config.yaml
num_attention_heads: 5
num_key_value_heads: 5
lr_head: 0.00517
decay_shape: "linear"
MLP neurons of a small language model. Each row is named by its layer, matrix (gate and up: input weights) and neuron, and shows model dimensions 32-95. Each number is 50 + 10 x the weight over its row's rms, rounded and kept within 0 to 99. A neuron's up and down rows have the sign that makes its largest values positive.
A block is one neuron, or neurons of one layer that tend to fire together. After each block is what it responds to, as a language model described it from the Wikipedia text at the highest values.

L7.gate47:57 42 57 62 20 50 53 40 51 41 46 58 55 49 49 58 60 69 49 44 30 47 59 59 48 42 42 64 46 49 69 35 65 42 31 45 65 51 46 63 61 43 51 61 39 62 50 54 51 68 59 44 68 51 52 49 55 47 58 55 54 53 66 58
L7.up47:46 35 56 53 54 59 68 41 43 60 58 51 40 62 49 54 55 54 55 63 39 28 55 50 55 50 52 51 34 46 44 45 53 59 50 63 29 46 35 38 40 59 48 48 46 56 38 29 52 55 61 64 74 60 49 48 36 64 55 62 58 56 48 38
L7.gate213:47 50 59 44 36 61 65 47 56 54 32 42 64 37 39 39 45 52 39 65 72 47 65 45 62 51 60 54 35 48 63 39 56 62 54 50 60 56 35 39 56 63 42 50 58 43 35 50 38 47 66 51 32 66 41 52 54 34 50 50 66 49 70 48
L7.up213:57 43 53 41 47 54 32 51 48 37 65 53 67 33 47 46 72 48 47 51 41 48 48 57 46 45 63 58 47 50 34 43 55 37 60 29 45 66 39 46 53 37 47 46 57 50 70 48 52 61 58 63 53 51 54 70 63 45 42 53 54 39 53 53
Description: Reporting verbs after sources. Verbs of reporting or claiming right after a source subject such as a study, reviewer or Forbes, e.g. indicated, noted, estimated, wrote, showing.

L9.gate219:67 40 52 50 37 45 62 53 48 48 58 65 49 60 53 54 38 40 49 57 47 43 52 63 66 68 42 47 45 59 44 37 58 43 39 54 49 44 46 58 49 59 48 44 57 52 46 55 52 55 49 44 43 54 31 48 56 54 52 61 42 51 38 62
L9.up219:50 64 50 44 65 51 45 50 39 37 49 57 56 54 58 47 57 61 49 45 39 55 50 55 45 57 49 49 40 67 58 61 46 50 42 58 60 61 57 60 46 50 42 44 51 49 48 54 52 49 66 55 51 41 46 56 42 51 57 43 58 53 51 40
L9.gate291:46 71 22 58 35 38 42 63 59 48 37 56 44 39 45 37 47 46 54 51 43 41 58 31 44 48 60 48 28 56 53 45 45 47 65 50 43 47 55 46 28 43 45 40 42 49 39 39 51 32 53 39 54 57 48 53 46 41 44 45 38 57 56 56
L9.up291:35 39 31 34 39 36 52 55 47 53 52 29 58 57 53 41 50 33 39 59 59 48 66 46 43 41 62 60 64 54 55 50 35 65 43 38 47 67 41 50 55 58 58 48 46 41 38 64 59 53 46 55 68 44 48 26 45 61 57 58 49 49 67 57
L9.gate532:56 37 45 53 20 44 43 51 42 66 54 39 54 46 45 65 34 65 50 59 44 45 61 52 54 65 62 48 45 34 62 34 45 46 41 42 41 52 71 56 42 50 42 27 60 40 26 44 42 53 56 52 40 35 55 45 52 24 40 45 48 56 55 46
L9.up532:54 52 62 43 37 45 45 46 47 62 51 42 37 40 50 36 49 62 59 53 44 54 40 50 50 37 55 39 53 49 36 44 46 46 52 69 55 48 40 37 35 48 59 36 54 36 30 53 49 64 40 61 46 52 57 41 41 42 48 45 65 47 47 65
L9.gate585:59 61 68 50 36 52 57 33 44 65 59 42 41 33 53 52 53 40 58 45 45 52 50 36 31 63 46 39 47 57 51 56 41 36 42 79 39 50 48 64 47 42 29 43 43 64 46 45 37 65 57 57 83 49 63 34 45 57 29 59 45 77 44 53
L9.up585:39 63 63 42 45 48 51 31 33 58 54 57 54 28 61 57 50 46 44 45 56 46 50 44 51 63 53 65 43 54 47 48 49 43 56 60 35 53 65 57 54 69 61 43 41 57 36 44 27 48 67 50 52 47 49 43 49 50 32 43 57 49 67 69
Description: Transitive main verbs. Main verbs, often the final piece of a split word, that take a direct object or that-clause, e.g. showed, praised, ratified, establishing.

L7.gate275:50 59 54 56 42 46 55 22 61 61 54 41 46 38 41 49 47 45 52 52 56 53 33 58 58 49 61 52 50 57 52 55 58 63 47 32 43 61 41 43 70 68 51 45 50 44 46 49 48 58 36 47 48 48 40 49 42 43 71 62 64 41 50 74
L7.up275:50 49 59 50 35 48 39 58 59 55 39 59 30 60 53 58 52 48 54 64 46 42 59 62 45 32 33 49 47 39 45 50 45 31 53 45 42 66 57 55 46 47 36 51 56 39 57 31 56 33 34 54 72 43 73 57 48 49 36 45 54 50 50 52
L7.gate367:68 65 53 47 54 53 51 56 23 52 53 44 43 35 51 24 37 58 36 44 59 43 52 47 55 53 44 53 55 51 51 52 55 49 28 62 41 64 56 56 54 38 58 38 33 51 30 54 43 50 39 53 47 41 51 68 37 44 53 55 46 35 40 51
L7.up367:50 56 70 47 68 51 55 41 59 51 42 30 44 44 55 32 54 47 65 40 45 45 39 62 66 44 50 59 49 52 40 70 44 47 32 42 45 45 41 55 54 66 37 56 40 69 52 58 68 55 45 57 39 57 55 56 60 58 48 34 49 46 41 56
Description: Year digits after first. The second digit of a four-digit year or season range, as in 2'0'03, 1979–'8'0, 1'9'01, plus some dashes and sentence-initial "Under".

L5.gate320:46 42 43 47 57 65 35 39 50 52 60 48 49 44 37 45 63 53 49 42 57 33 67 64 56 28 64 67 35 27 57 51 49 56 67 55 39 57 69 47 46 47 46 39 34 57 49 53 52 45 48 56 53 45 52 56 40 51 39 51 59 50 53 43
L5.up320:32 43 72 66 26 51 57 53 52 42 50 49 51 49 44 39 47 53 39 43 52 57 64 39 49 44 44 42 42 65 65 62 53 54 39 66 58 43 65 50 55 55 55 60 52 48 48 71 32 52 49 37 45 55 50 61 57 42 35 58 47 55 51 40
L5.gate413:47 55 52 46 38 59 66 39 56 32 65 64 54 44 47 38 44 44 55 38 39 41 49 43 39 63 41 40 50 53 54 49 36 58 58 48 37 46 41 48 48 59 53 37 66 62 50 48 45 43 58 62 61 50 59 56 39 57 29 65 72 38 53 58
L5.up413:43 66 62 62 51 45 45 58 28 64 24 52 60 39 65 52 44 53 39 62 53 61 60 35 32 46 48 48 34 55 51 56 49 35 51 57 54 49 61 59 46 52 44 44 63 61 54 39 65 60 52 41 47 49 59 39 51 41 49 53 58 60 47 43
L5.gate444:49 56 47 54 38 49 32 52 55 48 47 61 33 54 53 27 40 39 43 51 39 48 50 62 61 53 36 49 26 47 65 40 40 57 50 63 37 69 46 56 30 54 44 64 34 46 40 56 52 44 37 48 41 65 44 60 42 55 48 63 51 54 66 60
L5.up444:56 43 57 53 49 48 50 44 43 57 38 67 44 48 58 41 37 66 44 45 51 38 38 58 66 51 44 41 48 50 42 64 37 52 47 50 45 52 44 59 45 39 48 46 31 57 36 58 34 48 47 44 48 56 48 51 41 58 59 44 47 44 56 48
L5.gate474:46 52 61 35 45 58 76 42 47 47 43 38 35 39 58 44 57 52 49 55 60 54 66 56 48 36 30 41 36 57 47 59 52 44 53 39 36 56 50 50 43 49 58 63 71 49 53 41 40 54 42 34 61 61 45 36 61 45 28 62 31 50 61 39
L5.up474:44 48 66 71 41 44 61 41 45 62 52 56 33 60 50 57 51 60 61 49 55 65 45 71 43 60 38 64 61 36 49 41 49 38 60 49 48 57 57 47 62 25 58 52 51 52 60 51 74 44 52 36 48 66 45 26 37 50 44 52 53 69 52 60
L5.gate517:61 59 52 50 41 50 44 56 55 32 53 54 40 47 27 49 48 56 42 52 47 47 49 45 47 38 51 40 43 54 58 48 45 60 62 53 37 39 48 49 36 54 41 49 55 67 39 52 52 55 39 47 43 43 59 51 38 55 29 58 58 56 35 48
L5.up517:34 57 70 62 58 53 48 52 33 63 45 43 66 65 39 41 38 43 44 60 54 73 52 62 55 44 52 44 48 54 61 72 42 51 32 62 45 53 48 69 57 45 64 50 46 64 72 62 55 44 68 64 56 62 56 59 53 51 49 56 36 45 55 33
L5.gate716:56 53 35 58 63 52 57 35 49 44 55 44 56 56 60 39 55 54 60 62 56 44 55 59 48 69 43 55 53 54 64 59 51 30 76 41 53 45 70 45 50 43 57 47 71 66 51 53 59 50 48 44 47 56 33 57 51 46 50 53 37 59 57 43
L5.up716:45 72 58 70 49 39 38 60 59 50 48 53 41 62 44 62 48 38 56 44 52 49 55 44 66 53 51 53 55 42 51 54 54 55 33 49 42 47 44 60 51 44 36 35 49 36 62 49 58 44 66 53 33 41 69 49 64 66 54 44 42 58 69 57
L5.gate777:64 46 52 78 45 40 57 55 56 34 60 48 47 48 55 37 73 66 60 34 44 53 60 57 54 37 40 45 44 57 45 45 30 64 52 52 42 41 41 57 40 43 72 53 54 59 58 48 51 48 59 38 63 49 64 68 56 41 49 59 65 57 44 48
L5.up777:42 62 66 61 55 61 33 59 39 50 64 63 50 52 59 42 55 45 70 50 46 73 63 43 40 42 58 30 78 48 42 50 52 42 58 50 44 33 63 48 47 52 47 50 40 57 37 50 25 42 54 33 51 49 45 36 46 33 65 39 56 58 47 61
L5.gate820:53 64 41 51 61 41 46 46 40 49 41 57 50 40 57 39 57 51 49 40 55 53 60 68 57 55 34 56 61 45 43 36 63 39 42 64 57 38 46 38 55 66 56 53 47 59 59 49 55 39 71 51 78 43 43 52 35 45 36 55 39 58 73 66
L5.up820:47 45 72 47 54 46 49 51 48 48 44 42 41 34 56 47 53 58 49 46 45 64 29 58 51 60 55 47 62 62 49 62 58 55 43 54 51 46 45 46 40 57 53 56 59 58 37 47 31 62 56 20 39 35 34 58 64 62 49 42 50 49 43 49
Description: Clause-introducing complementizers. Words that open a following clause or complement, like that, whether, how, what, where, after "it is probable" or verbs such as show or finds out.

L7.gate303:63 74 33 44 52 45 63 63 51 57 39 47 46 56 45 58 49 50 55 43 59 34 57 36 40 56 53 23 44 43 47 62 43 49 46 56 32 52 52 50 52 46 40 50 57 62 47 60 39 33 44 40 51 68 51 66 42 36 44 51 38 56 54 54
L7.up303:51 57 44 50 52 43 53 63 52 52 60 51 49 54 43 52 52 52 35 55 55 65 52 67 36 50 47 47 49 72 53 46 46 45 51 53 46 55 64 40 50 32 71 77 72 49 68 55 55 43 40 54 24 40 65 39 38 45 70 62 48 64 68 53
L7.gate711:38 60 55 57 59 44 55 47 61 47 45 35 48 61 41 25 30 59 52 60 55 51 40 48 54 54 44 37 30 58 41 38 51 26 60 39 55 55 40 43 46 51 37 46 44 66 45 44 46 21 58 37 56 47 52 61 45 62 39 52 44 54 61 38
L7.up711:44 65 53 38 47 49 48 39 39 65 67 49 45 52 60 58 62 69 51 57 48 62 43 45 52 44 35 46 44 63 30 61 38 60 50 55 66 53 67 54 36 48 50 42 62 57 54 45 54 55 63 41 46 57 75 60 55 50 49 49 30 39 44 51
Description: Clause subject / infinitive start. Tokens that open a new clause and come right before its verb: subject pronouns (I, they, it, he) and infinitive to, e.g. "I've", "they finished", "aims to address".

L9.gate125:47 46 57 44 49 59 51 28 40 36 40 45 47 46 53 43 51 57 49 32 48 50 72 49 54 71 71 35 46 49 51 61 40 65 56 48 61 52 39 38 38 48 64 68 32 42 50 50 65 57 52 46 48 64 53 42 50 47 49 48 57 49 67 66
L9.up125:62 45 55 62 43 48 44 56 44 52 57 50 45 54 52 30 62 76 63 53 49 50 58 47 53 43 47 50 40 58 34 34 66 46 48 36 57 49 39 47 46 46 35 57 34 51 57 54 47 59 47 11 46 57 48 59 55 48 60 42 38 47 70 39
L9.gate350:60 56 41 48 52 40 39 37 54 46 45 51 45 40 62 59 68 36 46 47 52 48 45 55 69 38 45 39 49 50 41 63 40 49 50 52 53 61 51 71 45 69 41 62 48 36 72 68 22 46 43 55 34 61 32 39 46 41 47 40 41 46 23 55
L9.up350:50 56 56 42 28 49 46 38 50 27 61 39 48 46 54 61 51 56 37 65 48 54 72 63 37 44 65 33 40 55 59 38 34 49 37 57 59 36 38 43 33 54 49 57 58 60 53 71 44 65 48 43 62 44 53 52 70 67 52 43 48 60 46 53
L9.gate531:39 52 54 65 47 47 60 64 62 37 57 49 41 52 50 57 61 46 53 48 43 35 41 39 50 42 48 37 53 31 43 43 47 53 49 59 58 52 44 50 28 64 44 30 62 48 54 58 52 51 38 54 44 35 45 55 39 58 41 44 55 47 49 56
L9.up531:48 66 53 41 63 48 51 56 58 38 47 60 16 59 43 54 44 44 46 62 57 31 41 48 38 57 47 48 31 50 54 50 54 48 37 43 72 60 66 55 51 57 48 55 55 57 47 54 38 43 49 32 60 55 59 51 59 63 54 54 45 52 54 38
L9.gate607:46 54 51 58 49 65 46 67 34 37 60 43 44 47 51 43 38 53 49 59 52 41 59 56 66 49 55 54 45 39 49 51 53 43 58 55 61 43 56 47 58 38 49 54 46 59 38 61 58 60 46 46 48 35 50 39 52 55 40 41 38 49 56 36
L9.up607:38 52 63 71 48 38 48 43 44 47 47 55 31 55 49 51 36 62 50 53 52 67 61 48 48 65 35 55 30 40 62 65 51 49 64 62 39 52 70 52 23 52 51 53 51 58 55 55 44 45 28 73 32 66 68 58 43 37 39 41 58 44 44 37
Description: Year starts and modals. Fires on the leading 1 or 2 of a year in tables, lists, and date ranges (1990, 2007), and on modals or adverbs before a passive "be", like could, must, shall.

L5.gate67:52 54 69 40 44 54 70 64 69 42 53 36 33 47 47 39 46 46 54 48 58 62 59 49 59 56 47 43 51 38 61 41 44 45 38 38 57 54 31 71 70 63 48 42 63 57 40 46 51 49 59 46 57 61 41 43 47 32 27 70 59 51 64 38
L5.up67:66 41 55 57 58 43 60 46 42 56 37 40 47 51 59 62 56 48 37 62 64 64 60 51 61 48 71 46 35 39 53 51 51 61 49 40 61 50 43 55 46 39 47 48 64 59 32 57 47 49 64 36 48 61 33 43 50 45 50 70 58 49 58 46
L5.gate357:63 47 64 50 58 41 61 51 50 47 42 47 32 42 53 52 59 56 43 52 51 43 53 53 53 49 51 45 38 61 70 36 55 57 51 44 32 49 61 68 51 39 56 50 46 68 48 55 35 45 48 37 50 52 58 59 35 56 47 52 40 62 57 39
L5.up357:40 51 44 41 38 34 75 60 51 63 33 55 42 52 39 41 62 56 56 66 60 48 53 44 56 62 66 64 31 55 65 19 42 47 70 55 46 43 55 48 49 50 65 42 47 45 58 32 49 64 60 44 33 66 60 47 50 54 43 63 39 58 67 47
L5.gate387:65 53 62 41 53 47 44 64 57 27 43 39 42 26 64 45 60 57 35 56 46 54 40 43 74 41 52 46 50 57 57 44 58 43 56 42 56 46 50 64 72 51 56 49 44 48 46 63 42 28 54 37 58 47 52 57 59 30 40 65 47 63 58 44
L5.up387:39 37 48 29 56 42 50 37 59 33 60 34 47 42 46 39 69 54 68 58 46 51 61 48 37 36 66 63 53 50 45 47 57 74 39 53 66 42 58 53 46 58 46 55 55 56 56 59 36 51 56 47 40 48 52 42 39 42 40 40 47 53 56 60
L5.gate398:45 39 40 69 68 54 48 62 44 58 36 74 29 50 39 58 60 45 58 44 56 68 50 40 52 40 52 49 48 55 47 42 61 31 47 45 42 49 40 31 47 32 57 34 54 47 46 51 65 64 59 52 36 42 48 61 47 63 46 51 57 51 35 60
L5.up398:64 65 41 44 46 57 58 42 45 41 49 45 38 53 40 53 59 53 27 65 38 52 49 42 39 44 74 62 40 65 40 46 55 53 63 56 53 37 58 59 40 77 56 53 26 27 63 42 39 51 44 46 42 54 36 42 54 48 29 39 44 31 30 48
L5.gate480:42 51 48 62 61 37 43 51 48 49 46 42 57 45 49 55 56 55 56 52 47 61 47 40 51 69 55 42 49 44 71 55 24 46 49 76 48 34 51 55 45 40 50 66 47 78 32 44 55 49 53 49 34 50 44 44 70 39 51 40 43 58 44 56
L5.up480:54 45 67 46 55 75 39 50 53 49 65 40 37 36 47 22 37 48 56 52 58 29 47 60 43 52 64 75 50 37 74 58 38 62 58 39 55 44 43 39 48 49 55 66 46 52 56 57 56 41 56 44 50 44 49 56 60 51 64 56 57 57 56 48
L5.gate486:66 36 47 51 59 52 58 68 50 38 40 45 33 50 59 45 47 57 52 56 55 48 70 61 37 50 29 41 46 49 53 40 53 55 46 36 54 36 51 63 58 66 48 52 58 44 58 61 40 39 60 59 47 51 59 39 60 55 26 65 52 50 43 43
L5.up486:44 47 45 67 46 53 47 51 34 52 54 53 46 56 58 54 40 49 45 51 54 68 50 54 50 32 41 23 59 51 52 58 30 64 57 42 54 61 46 55 53 50 50 48 50 54 56 65 79 48 43 52 42 28 55 46 45 45 50 55 43 46 38 61
L5.gate747:46 39 61 68 58 42 62 63 46 57 65 48 28 61 56 46 32 54 66 43 37 47 47 51 38 37 49 53 69 59 50 49 37 47 63 43 49 65 59 50 64 48 63 43 53 58 48 44 43 49 53 58 53 34 53 70 68 54 53 48 55 47 44 50
L5.up747:49 52 47 41 47 47 50 61 40 29 35 35 34 47 54 50 46 41 50 41 47 53 74 52 36 39 49 42 80 79 51 52 46 47 57 35 49 57 74 54 67 56 48 49 54 56 56 63 46 28 51 42 43 50 31 42 46 45 40 45 37 38 35 49
L5.gate830:37 47 27 57 33 49 61 22 49 46 62 34 41 48 45 39 31 28 52 53 38 56 35 62 49 44 46 43 43 57 52 44 65 29 65 26 41 53 60 54 57 54 43 45 49 43 49 50 47 51 43 48 41 50 47 65 49 60 45 53 55 63 50 41
L5.up830:49 59 60 70 57 51 67 48 53 34 68 46 48 68 45 51 55 43 61 60 36 44 51 45 71 45 45 47 59 52 67 72 30 54 42 54 47 52 44 50 73 51 50 31 56 49 62 48 39 58 68 33 64 66 51 53 37 38 73 46 49 58 71 49
Description: Sentence-start subjects, unit-conversion parentheses. Clause-opening subject words like quoted first-person I, it, there after "Although" or "each episode", plus opening parentheses before converted units (65/km² (170/sq mi), 72 ft 4 in (22.0 m)) and table cells.

L5.gate70:42 45 55 44 41 63 48 58 52 68 49 43 57 60 43 36 63 41 46 62 79 39 55 43 56 58 32 59 38 54 53 37 33 43 43 54 61 50 47 58 50 68 63 44 62 53 56 61 59 50 42 52 49 69 48 44 58 41 41 65 52 41 48 61
L5.up70:56 55 47 43 51 51 59 72 64 47 55 49 62 61 61 50 38 73 42 36 58 45 36 67 64 49 52 39 56 61 56 35 51 59 52 32 47 49 49 37 54 61 52 49 54 48 59 38 39 56 47 55 49 39 43 58 53 44 43 62 39 42 54 55
L5.gate85:53 59 41 56 35 34 60 42 51 47 51 53 49 50 63 60 46 40 45 47 48 56 53 49 60 61 66 34 61 61 54 28 65 58 53 46 61 52 54 49 59 69 55 41 53 52 42 52 67 64 26 57 54 40 32 49 58 42 66 36 59 75 47 61
L5.up85:37 62 44 45 67 47 40 48 42 52 55 53 68 70 55 58 49 33 42 43 60 63 58 29 54 46 56 40 50 39 68 50 50 49 36 55 59 47 61 42 38 60 51 40 52 67 60 35 49 67 47 61 56 48 36 33 66 41 58 38 56 40 65 49
L5.gate159:56 57 71 70 51 53 61 31 62 53 56 61 42 49 54 57 49 32 51 54 51 53 47 53 58 59 37 39 49 54 54 39 39 49 36 44 63 43 48 56 40 31 38 61 55 51 44 54 53 54 72 70 46 61 69 52 47 40 51 44 67 54 58 52
L5.up159:39 44 66 61 47 41 39 48 43 50 49 43 19 53 49 51 64 51 51 50 38 41 66 40 57 46 52 51 50 60 76 45 53 51 56 54 34 50 45 66 32 46 54 34 43 53 46 64 60 47 54 57 65 49 53 49 53 60 60 43 49 36 42 32
L5.gate429:62 62 49 60 33 43 43 57 54 66 53 39 47 48 39 50 50 61 38 49 48 52 50 44 65 53 53 60 53 47 51 57 37 29 73 48 28 56 47 52 35 60 62 64 48 38 61 53 16 50 40 52 28 51 48 39 56 34 34 52 58 55 40 47
L5.up429:45 60 50 44 47 47 55 53 55 49 44 44 49 60 45 40 22 52 45 39 55 43 52 46 41 45 54 65 61 50 59 58 27 39 46 42 66 43 51 32 46 42 40 32 75 62 38 31 36 57 57 43 50 50 43 38 54 43 53 36 46 50 50 62
L5.gate584:50 56 47 58 43 63 44 35 44 39 50 68 66 42 59 50 53 44 47 43 38 54 64 22 46 68 63 51 49 43 42 54 59 45 63 55 40 40 67 52 49 69 57 46 53 53 35 55 55 51 48 55 47 58 40 54 58 37 55 44 47 48 64 76
L5.up584:44 36 49 49 52 55 48 39 48 51 65 49 41 63 59 63 64 46 58 41 41 49 46 31 47 37 54 40 50 59 52 56 43 34 29 51 49 53 70 43 50 39 37 42 40 60 51 32 51 38 48 49 46 46 47 37 65 35 35 27 56 64 49 54
L5.gate637:45 65 55 56 66 38 55 50 39 41 37 23 46 55 65 43 26 59 41 44 65 33 47 60 48 54 39 50 50 66 53 53 62 47 32 64 54 62 39 50 50 52 50 44 57 47 47 52 44 53 54 40 40 53 62 51 63 55 55 63 43 47 45 34
L5.up637:40 58 61 54 58 48 31 49 36 44 69 65 52 42 47 63 43 48 45 58 53 35 59 44 64 63 60 45 57 46 42 55 46 39 35 59 45 54 52 48 51 52 60 44 47 49 48 32 46 44 42 53 22 57 49 54 53 45 52 48 45 38 47 34
L5.gate685:55 55 47 58 48 30 59 39 33 33 67 59 59 44 54 64 57 48 51 55 60 32 57 48 64 54 72 41 37 62 52 57 41 66 67 36 52 47 46 60 74 62 54 61 50 49 61 42 44 55 53 54 59 58 63 45 25 43 72 40 52 64 60 67
L5.up685:43 46 49 56 41 50 62 65 46 59 45 33 31 57 43 52 40 44 48 51 46 45 64 46 42 46 52 39 73 49 51 55 47 48 63 62 53 30 58 55 68 37 82 47 55 56 54 44 48 52 50 60 50 41 49 80 62 38 62 33 61 66 52 53
L5.gate724:47 47 57 63 44 37 48 37 66 31 52 52 48 66 57 50 30 59 49 25 49 50 45 55 58 57 61 29 56 56 50 37 53 78 50 50 63 35 56 42 49 49 53 45 40 62 43 55 53 48 24 61 36 52 26 65 63 44 53 40 58 52 45 55
L5.up724:51 49 50 50 44 24 53 29 42 65 76 55 44 47 60 53 53 39 52 45 51 51 49 40 60 51 53 50 45 64 35 37 47 47 58 53 71 24 51 64 56 51 50 56 39 39 50 34 32 53 55 43 56 50 59 44 47 34 53 48 38 42 59 52
Description: Formulaic name and year-range continuations. Predictable next tokens in set phrases: "of" after State, Kingdom or Republic, and digits after an en dash in season spans like 2012–13.

L9.gate107:41 46 51 40 53 52 58 62 59 35 60 54 37 52 34 52 48 50 82 46 43 43 55 43 47 39 48 58 46 54 63 50 39 70 45 52 58 66 60 45 44 60 41 36 64 51 49 69 54 46 65 42 40 48 40 67 53 59 36 56 45 56 58 38
L9.up107:51 81 54 34 59 52 53 53 45 65 55 29 35 55 53 52 45 56 42 56 48 49 43 64 33 53 52 47 51 52 52 56 59 37 63 49 47 55 55 52 49 34 49 44 46 55 39 55 38 56 55 57 35 53 49 35 56 52 36 44 47 68 47 40
L9.gate442:52 49 46 52 46 48 44 62 52 56 56 47 49 45 66 47 47 43 54 35 42 44 63 51 51 66 62 35 47 60 51 44 57 53 61 48 37 58 57 64 63 49 45 50 50 62 45 59 51 49 48 58 47 63 48 57 66 50 31 38 50 51 66 61
L9.up442:75 47 44 55 47 62 49 52 49 59 41 54 57 44 64 56 49 48 43 26 51 56 54 47 41 69 52 37 24 32 69 62 34 41 61 62 44 51 48 48 57 52 41 21 52 31 47 55 71 54 58 62 46 50 50 56 43 37 54 60 41 47 51 55
L9.gate564:39 50 49 54 62 57 47 30 50 49 55 62 42 40 59 35 56 57 49 42 52 47 55 50 52 31 50 67 44 35 44 59 60 28 63 49 40 46 73 30 38 40 44 50 59 56 40 62 52 55 61 40 63 58 47 47 43 45 35 54 34 75 52 38
L9.up564:54 58 64 49 29 64 59 54 43 51 64 48 30 62 43 45 53 45 33 72 63 40 28 38 53 61 58 44 50 40 48 48 61 24 53 40 44 50 49 46 59 60 53 34 39 53 51 46 55 40 62 62 41 59 54 72 29 65 32 37 46 31 47 45
L9.gate747:54 55 61 49 47 44 58 52 43 38 49 51 42 51 54 40 60 56 46 64 55 52 42 58 48 61 62 36 40 44 58 49 43 59 44 48 70 60 46 42 42 50 63 39 51 51 22 44 67 44 65 42 55 50 64 38 47 43 63 52 33 50 66 45
L9.up747:44 47 39 49 65 63 34 44 49 55 59 64 37 41 57 55 48 35 56 40 51 50 50 31 57 44 59 68 50 45 58 55 43 29 53 62 50 51 52 40 60 50 48 47 58 60 48 52 42 49 58 39 23 58 48 50 51 64 49 41 42 49 53 43
Description: Sentence-opening pronoun "it". Subject pronouns like it and that opening a clause, mostly just inside quoted reviews or remarks ("It is clearly…", "It's a much…"); weaker hits on spaces before numbers in tables.